Part of a small language model's weights.
Size: 16 layers, width 384, 6 heads of 64, 34.6M parameters.
Training: a variant of Adam for these matrices, 647M tokens, 9871 steps.
MLP neurons of a small language model. Each row is named by its layer, matrix (up: input weights) and neuron, and shows model dimensions 160-223. Each number is 128 + 24 x the weight over its row's rms, rounded and kept within 0 to 255.
Before each neuron's rows, "fires after" lists the tokens most often just before its 100 highest values on Wikipedia text that the model never trained on; "fires on" lists the tokens most often at its 100 highest values on Wikipedia text that the model never trained on. A number after a token or word is its count.

fires after: "2" 38, "," 26, " " 7, " March" 4
fires on: "0" 38, " " 34, "2" 6, "/" 4
L3.up565 [152 141 188 162 142 140 143 123 121 158 136 133  85  96  96 139 133 138  94 121 150 166 118 113 145 145 151 100 172 157 105 125 147 143 137 140 155 136 147 109 156 165 135 119  73 136 145 149 137 120 140 120 114  70 100 135 159 120 105 131 162 103 154 115]

fires after: "H" 32, " to" 5, " e" 5, "A" 4, " M" 4
fires on: "a" 33, "h" 10, "g" 5, "ec" 5, "he" 4
L5.up229 [131 113 127 103 114 114 109 127 157 140 138 116 176 124 162 123 149 150 150 126 160 141 134 116 128  73 121 119  72 119 124 115 120 130  77 144 100 148 100 129  92 115 116 109  60 111 149 112 109 117 128 131 141 130 129 109  88 158 113 147 162 112  78 120]

fires after: "9" 16, "0" 16, "–" 12, "2" 10, "-" 5, " " 5
fires on: "1" 17, "2" 12, "5" 10, "0" 7, "6" 6, " Ter" 6
L11.up1213 [144 100 159 128 123 177 129 151 148 170 145 148 112 106  94 121 140 133  97  97 128 143  95 141 163 142 103 113 112 117 158 137 157 124 140 134 123 111 158 140 111 153 119 161 125 115 124 152 154 155 180 144 133 122 150 102 116  98 129 158 143 105 155 181]

fires after: " on" 22, "4" 13, "9" 12, "3" 8, "7" 7, "6" 7
fires on: "." 32, " " 28, "°" 11, ":" 9, "3" 4
L13.up1164 [109 154 158 140 114 130 140 158 123 114 135 160 159 172 129 126 124 138 135 156 126 170 126 170 165 132 126 132 101 154 134 109 134 143  89  97 105 132 162  97 111 132 137 113 122  98 140 122  77 133 159 170 123 143 150 100  98 178 132 132 179 144 129 128]

fires after: " Al" 23, " |" 20, ";" 6, " (" 4, " al" 4, "." 4
fires on: "-" 29, " B" 23, " J" 10, " P" 8
L13.up571 [112 145 135 107 128 155 137 146 131 148 120 112 116 174 130 133 118 112 128 128  98 132 127 119 157 157 151 177  84 115 112 138 131  88 108 113 141 159 122 130 106  99 117  76  89 117 155 116 149 156 123 173 147 140 137 138 127 116 120 129 124 136 100 109]

fires after: "0" 28, "|" 15, "9" 12, "1" 9, " |" 6, "–" 5
fires on: " " 24, "0" 20, "9" 13, "1" 11, "2" 10, "\n" 7
L11.up950 [168  98 145 141 144 145 142 169 111 134 108  74  83 135 124 138 132  89 153 124 137 139  66 173 164 104 121 129 124 138 131 149 123 123 133 137 150  84 122 105 117 137 135  95  96 138 110 157  93 123 147 140 132 132 130 147 143 147 127 125 157 147 117 107]

fires after: "." 55, "p" 4, "1" 4, ")." 4
fires on: "\n" 81, " de" 6, "os" 4, "st" 4
L5.up1300 [150 103  95  81 103 145 130 133 167 193 154 144 115 183 107 102 139 142 128 111 137 119 162 101 155 153  97 132 128 147 142 161 124 123 150 121 128 154 121  64 103  85 145 106 115 118 106  94 120 150 127 111 104 123 119  94 112 101 116 164 160  87 123 149]

fires after: "." 59, "," 9, ")." 4
fires on: "\n" 75, " with" 15, " the" 6
L5.up1143 [141 141 177 111 132 172 158 104 150 156 107 120  91 141 114 149 131 133 158 122 165  95 129 113 110  83 114 119 103 162 121  83 125 162 151 125 130 173 108 123 127 124 125 109 106  84 158 133 116 117 131 124 144 121 129 157 156 134 122 142 157  76 124 141]

fires after: "." 58, " " 17, ".\"" 6, "/" 4, "\"." 4
fires on: "\n" 69, "1" 19, "." 4
L5.up851 [ 96 145 173 134  76 160 184 170 126 133 144  96  95 138 141 148 109  95 120  80 153 111  83 139 132 104 148 159 110 117  95 106 133 103 119 168 107 127 149 163 120 129 114 111 149 135 159 107 110 153 183 166  87 141  95 141 121 107  95 129 127  77 108 114]

fires after: "0" 44, "9" 25, "2" 12, "1" 4
fires on: "1" 36, "0" 21, "8" 13, "9" 5
L11.up1007 [158 145 166 142 122 171 110 123 109 112 152 114 150  93 148  91 125 129 123 148 161 142 113 176 147 143 123 162 103 158 150 144 113 121 111 136 145 111 158 131 147 160  87  96 147 149 120 156 127 121 141 128 111 126 143 144 110 124 172 140 141 130 147 112]

fires after: "." 31, "1" 21, "2" 11, "0" 11, "===" 4
fires on: "\n" 43, "9" 20, "0" 19
L5.up22 [137 146 104 112 132 140 146 116 128 114 111 119 168 142 117 149  93 152 151  92 100 140 125 158 147 119 146 136 106 140 154  98 125 131 141 150 167 124 136 108 121 114 144  98 123 123 138 116 169 149  91 162 120 148  94 146 118 122 118 101 153 132 164 161]

fires after: " |" 50, "2" 10, "-" 9, "N" 8, " August" 4
fires on: " " 76, "0" 10, "–" 8
L13.up605 [156 158 139 144 147 132 117 111 158 119 124 119 163 135  96 132 122 133 131 145 134 103 149 105 105 180 154 104 110 182 123 123 136 174 123 128 143 135 119 138 119 115 163 124 120  96 102 136 117 107  94 185 165 153  86 141  94 119 144 133 109 109 144 148]

fires after: "2" 37, "1" 16, "0" 10, " the" 5, "8" 4
fires on: "4" 16, "5" 15, "6" 14, "3" 9, " All" 5
L11.up947 [159 164 156 169 107 156 123 156  96 100  76 147 130 108 105 148 119 129 118 117 155 127 149 106 129 127 132 105 138 135 110 108 152 125 127 141 142 128 117 136 122 173 123  98 127 143 119 116 142 142 116 128 157 148 123  87 114 140 194 117 118 100 154 138]

fires after: "." 55, "\n" 14, ")" 9
fires on: "\n" 85, "|" 13
L5.up116 [110 158 158 163 109 168 184 122 105 125 123 107 103 133 110 132 149 132 137 121 162 149  90 120  93 136  92 138  84 110 130  93 125 128 134 150 141 125  88 129 105 123 159 126 176  89 136 116 155 147 160 129 148 137 121 107 139 131 126 119 159 108 108 182]

fires after: "0" 30, " |" 22, "9" 12, " " 9, "–" 6, "1" 6
fires on: " " 27, "1" 24, "0" 11, "2" 10, "9" 7, "6" 6
L13.up1124 [188 133 137 107 136 143  63 142 126 110 139 113 126 114 139 132 125 117 151 125  94 111  87 134 164 141 139 115 130 138 134 123  84 147 148 161 115 100  79 124 168 138 145  92 106 141 146 147  98 129 130 147  96 203 139 146 123 165 120 169 135 131 154 155]

fires after: "." 35, "==" 6, " where" 5, ")." 4
fires on: "\n" 44, " career" 8, " he" 8, "==" 5, "Career" 4
L3.up621 [107 161 101 131 120 127 122 129 145 140 116 121 144 128 143 119 127 121 105 110 117 147 101 113 130 137 145 167  75 181 136 121 142 106 147 157 111 137  78 146 128 116 139 122 121 128  88 110 133 143 122 125  99 102 123 110  94 158 128 131 145 108 123 149]

fires after: "9" 82, "1" 17
fires on: "8" 42, "9" 26, "6" 14, "7" 10, "5" 8
L3.up707 [113 121 137 133  94  65 160 141 152 174 125 149 107 156 152 134 156 120  85 127 164  97 103 132  80 143 111 178 172 131 129 138 154 123 136  96  89 113 107 117 137 112  87 109 115 153 143 127 122 127 139 148 116 157 117 139 109 107 115 122 122 140 125 152]

fires after: "1" 29, "8" 28, "7" 23, "9" 13, "4" 4
fires on: "7" 30, "8" 18, "9" 17, "6" 10, "5" 8
L3.up312 [158 167 111 110 125 186 139 127 112  94  98 127 125 154 124  96 149 126  87 164 150 143 105 112 134 152  97 139 104 139  98 120 121 133 133 173  93 104 139 119 116 136 133 112 136 133 113 158  83 141 145 150 108 146 101  63 163 147 135 120 149 139 166 129]

fires after: " |" 43, ";" 7, " the" 6, "-" 5
fires on: " " 86, "," 4
L13.up92 [110 120 142 140 103 157 121 121 127 110 145  97 133 125 109 104 109 114 130 146 148 136 161 104 160 157 140 138 137 139 117 128 132 194 129 120 125 157 148 144 146 161 108 115 143 165 120 131  83 112 144 165 125 127 141 128 131  99 147 155 143  97 141 135]

fires after: "\n" 73, " V" 7, "V" 5, " v" 4
fires on: "-" 46, " " 29
L3.up476 [112 120 130 157 135 140 113 182  99 150 116 118 125 187 105 152 137 113 142 143 134 136 130 121 151 186 145 113  92 110  98  98 142 122 118 154 139 124 132 104 109 125 124 111 106 157 150 157 124 145 125 147 146 121 132 121 156 145 159 193 159 100 149 120]

fires after: "9" 17, "1" 14, "," 14, "2" 13, "°" 7, "5" 7
fires on: "." 41, "9" 19, "5" 10, "," 8, "2" 5
L13.up495 [141 149 118 141 121 169 131 149  91 109 143 158 132 135 150 184 133 111 155 102 135 131 154 164 129 160 103 161 134 136 139 148 111 154 107  92 100 116 151 114 121 135  90 124 161 109  93 114 154  98 164 163 121 164 161 130 129 117 128 168 130 141 176 123]

fires after: "1" 67, "9" 9
fires on: "1" 45, "0" 34, "ast" 6, "ight" 4, "ly" 4
L3.up936 [157 142 142  94 133 131 132 151 121 122 137  91 128 130 166 157 163  89 111 125 183 104 140 181 130 142 120 144 114 151 121 130 147 123 156 175 155 132 155 103 107  87 131 137 159  95 137 129  95 156 134 129  77 131 152 110 124 115 136 152 139 157 151 135]

fires after: " " 73, "–" 14, "1" 4
fires on: "1" 88, "0" 4
L5.up361 [127 132 151 141 141 122 158 107 101 166  96 136 114 125 150 141 168 111 102  77 153 147  79 134 151 147 147 128  99 116 163 145 159 154 118 131 134 146 147  98 141 141  85  95 142 107 115 119 126 157 157 118 131 159 126 153 101 130 123 138  93  99 128 126]

fires after: "2" 21, "3" 16, "0" 14, "1" 13
fires on: "–" 68, "'" 8, "-" 5, "," 5
L5.up1119 [113 159 148 124 146  73 149 162  77 136 150 112 169 120 138 129 136 110 148  92 131 150 134 134 120 130 115 120 157  96  73 107 114 188 102 141 117 165 124 137 103 139 153 120 102 134 149 146 178 131 118 121  97 130 133 137 142  65 103 109 162 141 153 127]

fires after: "9" 50, " F" 9, "8" 5, " Dist" 4
fires on: "8" 55, " of" 7, "lected" 4, "if" 4, "inguished" 4
L3.up1125 [117 158  81  90 134  91 105 118 117  90 111 116  96 133 117  98 157  94 119 109 130 100 101 108 101 126  83 102 143 135 109 111 152 127 143 188 107 122  93 157 121 118 114 113 106 124 145 153 136 129 144 130  89 157 133 102 116  95 153 162 206 150 110 144]

fires after: "2" 45, " |" 6, " V" 4, " An" 4, " July" 4, "and" 4
fires on: "0" 40, " " 15, "–" 7, "ir" 7, "r" 7, "ille" 4
L11.up783 [143  97 119 163 144 150 126 112 135 113 106  42  79 137  89 202 130 142 116 135 102 128 150  97 130  77 143 131  82 121 124 127 129 142 140 161 115 137 145 120 154 133  86 153 122 136  91 157 141  54 108 124 148 152 107 157 132 117 148 147 167 117 145 132]

fires after: "." 79, ")." 7, "\"." 7, ".\"" 4
fires on: "\n" 100
L5.up221 [101 114 170 148 106 145 130 106 115 138 114 125 121 125 121 143 108 110  97 126 114 137 107 105 131 128 144 130  89 128 118 141 129 142 156 126 171 181 117  82 115 100 124 106 197 126 118  93 139 173 126 147  82 151 105 146 155  90 104 118 144 133  90 167]

fires after: "-" 23, "\n" 21, " /" 6, "6" 5, "3" 5, "born" 5
fires on: " " 49, "–" 21, "-" 14, " with" 4
L3.up257 [122 157 127 174 114 137 131 216  93 147 118 118 187 140 133 116  81  96 156 121 124 169 120 132 139 138 162 124 173  92 165 129 133 192 127 113 139 135 134 120 117 164 143  95 112 133 108 129 137 139  94 148 113 111  92 134 149 101 122 122 136 119 174 101]

fires after: " " 25, "-" 13, "–" 8, " Ch" 5
fires on: "9" 18, "7" 17, "6" 15, "8" 7, "u" 5, "il" 4
L3.up138 [118  90 140 123 147 106 137 124 122 137  88 152 111 181  69 118 170  67 111 123 147 129  99 107 115  94 124 106 132 162  77 155 127 159 155 132 140 133 110 124 142 153 123 106 105 142  89 112 130 127 113 146 129 110 162 123 147 134 140 132 165  90 122 118]

fires after: "1" 19, "4" 15, "3" 13, "2" 12, "6" 5
fires on: ":" 78, " g" 5, " " 5, "°" 5
L11.up1131 [111  91 135 144 138 148 137 161 121 150 108 134  94 139 116 146 122  79 163 179 141 131 136 165 150  93 116 130 125 146 132 159 156  98 100  68 122 109 122 128 107 112 155 113 117 132 129 141 148 138 151 108 108 140  98 124  81 149 114 127  93 152 118 121]